Weights of a small transformer language model.
Size: width 384, 23.2M parameters.
Architecture: tied embeddings, attention and MLP in parallel.
Training: a variant of Muon for these matrices, 464M tokens, 3542 steps.
MLP neurons of a small language model. Each row is named by its layer, matrix (down: output weights) and neuron, and shows model dimensions 176-239. Each number is 50 + 10 x the weight over its row's rms, rounded and kept within 0 to 99.
A block is one neuron, or neurons of one layer that tend to fire together. Before each block is what it responds to, as a language model described it from the Wikipedia text at the highest values.

Responds to: Tokens that open a list or set of examples, chiefly colons after counted nouns ("two brothers:"), plus "such as", "including", and field-label colons.
L6.down266:39 60 41 56 50 58 53 54 46 50 56 49 48 60 33 50 66 48 47 58 52 71 45 53 65 48 47 45 61 48 57 40 44 48 46 62 45 45 35 29 54 49 44 47 52 63 58 56 60 49 53 50 47 37 53 66 41 55 38 53 57 51 44 53
L6.down518:49 48 47 45 65 52 53 41 51 41 43 37 72 53 37 54 56 35 43 36 43 51 62 40 43 61 62 54 50 59 30 44 61 62 40 59 40 45 47 49 47 56 41 50 52 48 55 49 63 36 58 56 63 44 45 61 59 60 45 49 40 50 51 52
L6.down773:61 31 64 38 54 68 73 56 61 46 45 56 37 40 69 44 61 66 75 62 39 49 54 64 40 60 46 63 55 62 53 48 35 60 56 47 36 45 53 61 41 56 48 57 43 30 47 51 60 41 60 36 56 51 48 55 55 58 42 47 42 55 64 58
L6.down775:41 57 50 53 71 40 69 56 57 60 47 45 57 56 44 35 59 40 58 40 41 42 60 58 40 64 52 54 35 31 61 49 44 59 47 49 43 62 51 21 52 34 42 57 42 40 47 41 24 51 34 55 46 56 42 35 33 49 65 48 54 41 75 43
L6.down834:62 52 41 42 48 68 51 55 45 60 49 37 36 55 46 56 51 32 54 50 67 63 49 54 59 62 60 57 57 34 57 55 48 49 61 49 51 55 56 60 47 47 44 59 51 44 65 58 46 47 41 49 62 50 50 75 49 46 44 64 46 46 62 42
L6.down907:48 58 64 60 46 44 40 57 42 43 45 41 50 51 57 54 57 67 51 26 60 61 39 65 39 37 53 65 50 55 64 53 60 37 65 46 66 55 36 46 54 53 56 60 52 46 62 56 58 44 41 60 52 44 41 62 59 68 58 32 46 39 48 68
L6.down1066:60 58 55 36 48 57 51 45 51 43 43 48 65 43 38 58 54 67 31 44 64 43 45 47 60 45 42 53 45 48 57 34 37 46 40 38 57 38 35 52 48 45 51 43 37 64 32 59 54 55 53 50 61 46 48 55 34 50 55 63 41 53 68 52
L6.down1528:50 47 33 34 54 53 36 52 60 52 69 27 62 44 57 57 53 38 55 59 47 59 48 58 52 47 60 23 70 51 37 46 54 56 48 51 34 49 57 41 43 52 62 57 42 53 34 60 46 55 38 32 54 53 34 46 39 45 36 46 31 53 42 39

Responds to: Mostly the after is/was in defining sentences (it was the second, is the successor), plus wiki table-row ends and section-heading line breaks.
L6.down183:47 67 34 59 59 59 39 65 37 63 46 42 46 43 39 50 31 50 59 46 57 52 45 44 51 51 31 53 52 49 46 73 47 55 36 49 42 45 50 40 75 58 48 40 58 63 42 34 41 49 53 49 51 50 53 32 58 52 57 36 50 38 51 35
L6.down232:47 41 50 53 62 70 33 71 52 54 56 52 73 42 42 58 62 74 46 47 48 39 47 56 66 54 54 65 51 51 53 31 41 61 46 48 44 44 77 62 43 44 62 48 42 50 54 58 40 33 64 42 50 50 33 51 40 47 59 63 46 50 44 43
L6.down374:49 60 35 50 53 51 54 67 45 50 73 54 31 45 41 66 46 36 45 48 54 42 57 51 46 49 62 56 52 40 55 45 47 64 41 41 51 52 39 41 46 41 44 72 57 54 45 46 56 56 47 47 60 48 50 57 46 34 65 50 39 54 47 53
L6.down461:41 51 38 43 53 36 54 68 70 42 63 63 61 28 48 58 50 63 73 46 50 61 68 44 41 51 45 56 45 53 40 53 43 46 45 54 41 43 58 49 42 41 62 57 27 48 48 48 76 56 30 56 46 57 53 54 45 48 61 58 47 48 40 56
L6.down481:65 60 66 55 36 61 31 55 30 51 42 55 59 43 59 67 58 59 59 41 44 77 47 43 50 29 52 49 41 59 53 66 38 59 38 53 52 54 30 53 46 44 53 40 46 57 43 39 44 55 54 50 47 73 59 48 55 70 69 44 42 54 55 63
L6.down598:48 64 53 52 38 62 49 45 42 60 38 41 48 42 61 45 39 56 42 50 43 53 34 46 46 50 40 59 52 37 52 40 44 43 47 64 51 39 48 55 48 63 56 69 53 48 47 59 65 73 57 43 47 57 52 65 56 50 34 47 51 47 47 62
L6.down967:50 55 71 41 47 42 55 56 54 61 48 52 52 51 59 51 41 51 43 41 48 32 63 40 61 63 61 50 52 46 39 49 60 50 56 50 40 45 23 48 62 49 65 37 36 41 38 64 61 31 55 44 50 54 50 47 60 32 55 61 43 48 36 52
L6.down1291:51 63 39 49 59 30 53 35 46 46 24 62 50 57 59 62 51 53 51 43 55 50 52 55 48 57 37 42 50 56 21 51 57 62 59 35 43 63 45 56 35 49 43 69 45 44 58 33 48 59 51 46 42 39 51 40 54 49 44 48 78 60 62 68

Responds to: Predictable middle word pieces such as Col-omb-ian, Cos-m-etics and Pre-ston, plus commas and colons in lists and the final 0 of years like 2000.
L5.down51:61 36 62 60 65 40 40 40 60 47 37 48 50 50 42 43 56 56 48 52 41 56 71 50 44 59 47 42 70 35 56 43 42 54 57 43 47 41 47 45 41 44 41 62 51 32 67 50 54 42 55 59 66 43 47 66 52 45 49 67 69 48 59 37

Responds to: Mainly "as" in "such as" before a list of examples, plus "as well as" and "many of"; weaker on mid-word suffix pieces (Revised, Coloured, consecutive).
L3.down141:45 54 49 53 38 42 63 62 55 42 34 60 59 52 40 64 53 41 66 43 44 41 57 63 40 41 31 52 45 40 50 53 35 72 57 56 60 60 63 42 58 43 42 50 50 66 58 47 48 30 42 49 47 51 45 66 38 69 50 52 68 51 62 54
L3.down389:55 55 50 34 57 53 55 58 51 53 40 52 47 53 36 55 44 36 66 49 46 69 59 48 43 57 59 61 52 51 30 53 49 47 48 53 56 58 59 48 52 38 47 52 49 36 43 39 60 31 47 39 40 49 31 51 55 40 44 55 58 61 31 41
L3.down737:26 47 46 34 41 58 60 40 45 52 41 51 54 66 51 39 59 57 40 52 40 39 59 48 44 38 41 58 45 55 39 52 44 61 33 52 57 32 59 53 49 37 64 63 52 28 43 41 63 52 59 63 53 34 59 61 51 36 37 40 58 28 37 38
L3.down895:33 42 56 55 50 74 45 62 56 62 43 36 34 35 58 47 42 54 67 44 64 58 53 48 45 65 45 43 38 57 44 57 65 45 60 66 48 46 55 50 54 46 35 60 31 44 48 45 57 51 46 49 33 60 50 47 34 54 50 72 44 55 45 58
L3.down1003:43 58 47 47 45 27 66 46 50 66 45 67 56 61 55 50 41 50 53 45 35 40 45 54 33 69 63 41 52 60 55 49 38 55 38 63 55 46 57 27 48 46 50 44 66 51 60 58 61 49 54 38 54 51 38 43 38 53 44 44 36 55 35 46
L3.down1194:57 50 59 56 46 52 36 56 54 61 52 39 48 39 42 66 68 72 70 43 60 64 55 50 75 49 44 55 42 52 50 39 55 48 53 44 67 42 52 65 56 38 48 50 49 60 60 39 54 57 47 47 61 39 46 68 30 45 50 46 49 57 61 45
L3.down1288:56 58 36 48 52 68 53 49 57 59 44 44 62 33 65 36 59 53 55 54 42 62 50 59 31 42 41 55 48 58 43 44 54 62 37 50 38 61 60 51 43 53 28 31 43 52 51 66 53 77 51 51 47 35 51 56 46 45 45 49 52 53 47 36
L3.down1473:41 34 55 58 60 64 68 45 43 30 49 57 55 47 44 58 33 43 52 59 54 46 58 60 59 41 73 36 47 48 48 37 50 51 41 51 56 54 41 60 42 48 53 30 53 46 62 60 49 54 44 44 65 51 50 56 59 64 40 49 57 41 38 41

Responds to: Function words and word-final pieces that link to a coming item, such as "to" (successor to, from 2010 to), "or" (X or Y), "includes", and adverb endings (-ly, -arily).
L5.down820:35 49 54 53 44 50 76 52 60 65 47 26 53 54 57 44 48 70 37 71 45 48 53 50 50 49 52 53 49 38 47 37 52 56 46 30 47 39 51 73 49 46 47 62 35 44 49 57 63 21 52 45 42 49 45 49 43 30 32 40 61 50 60 68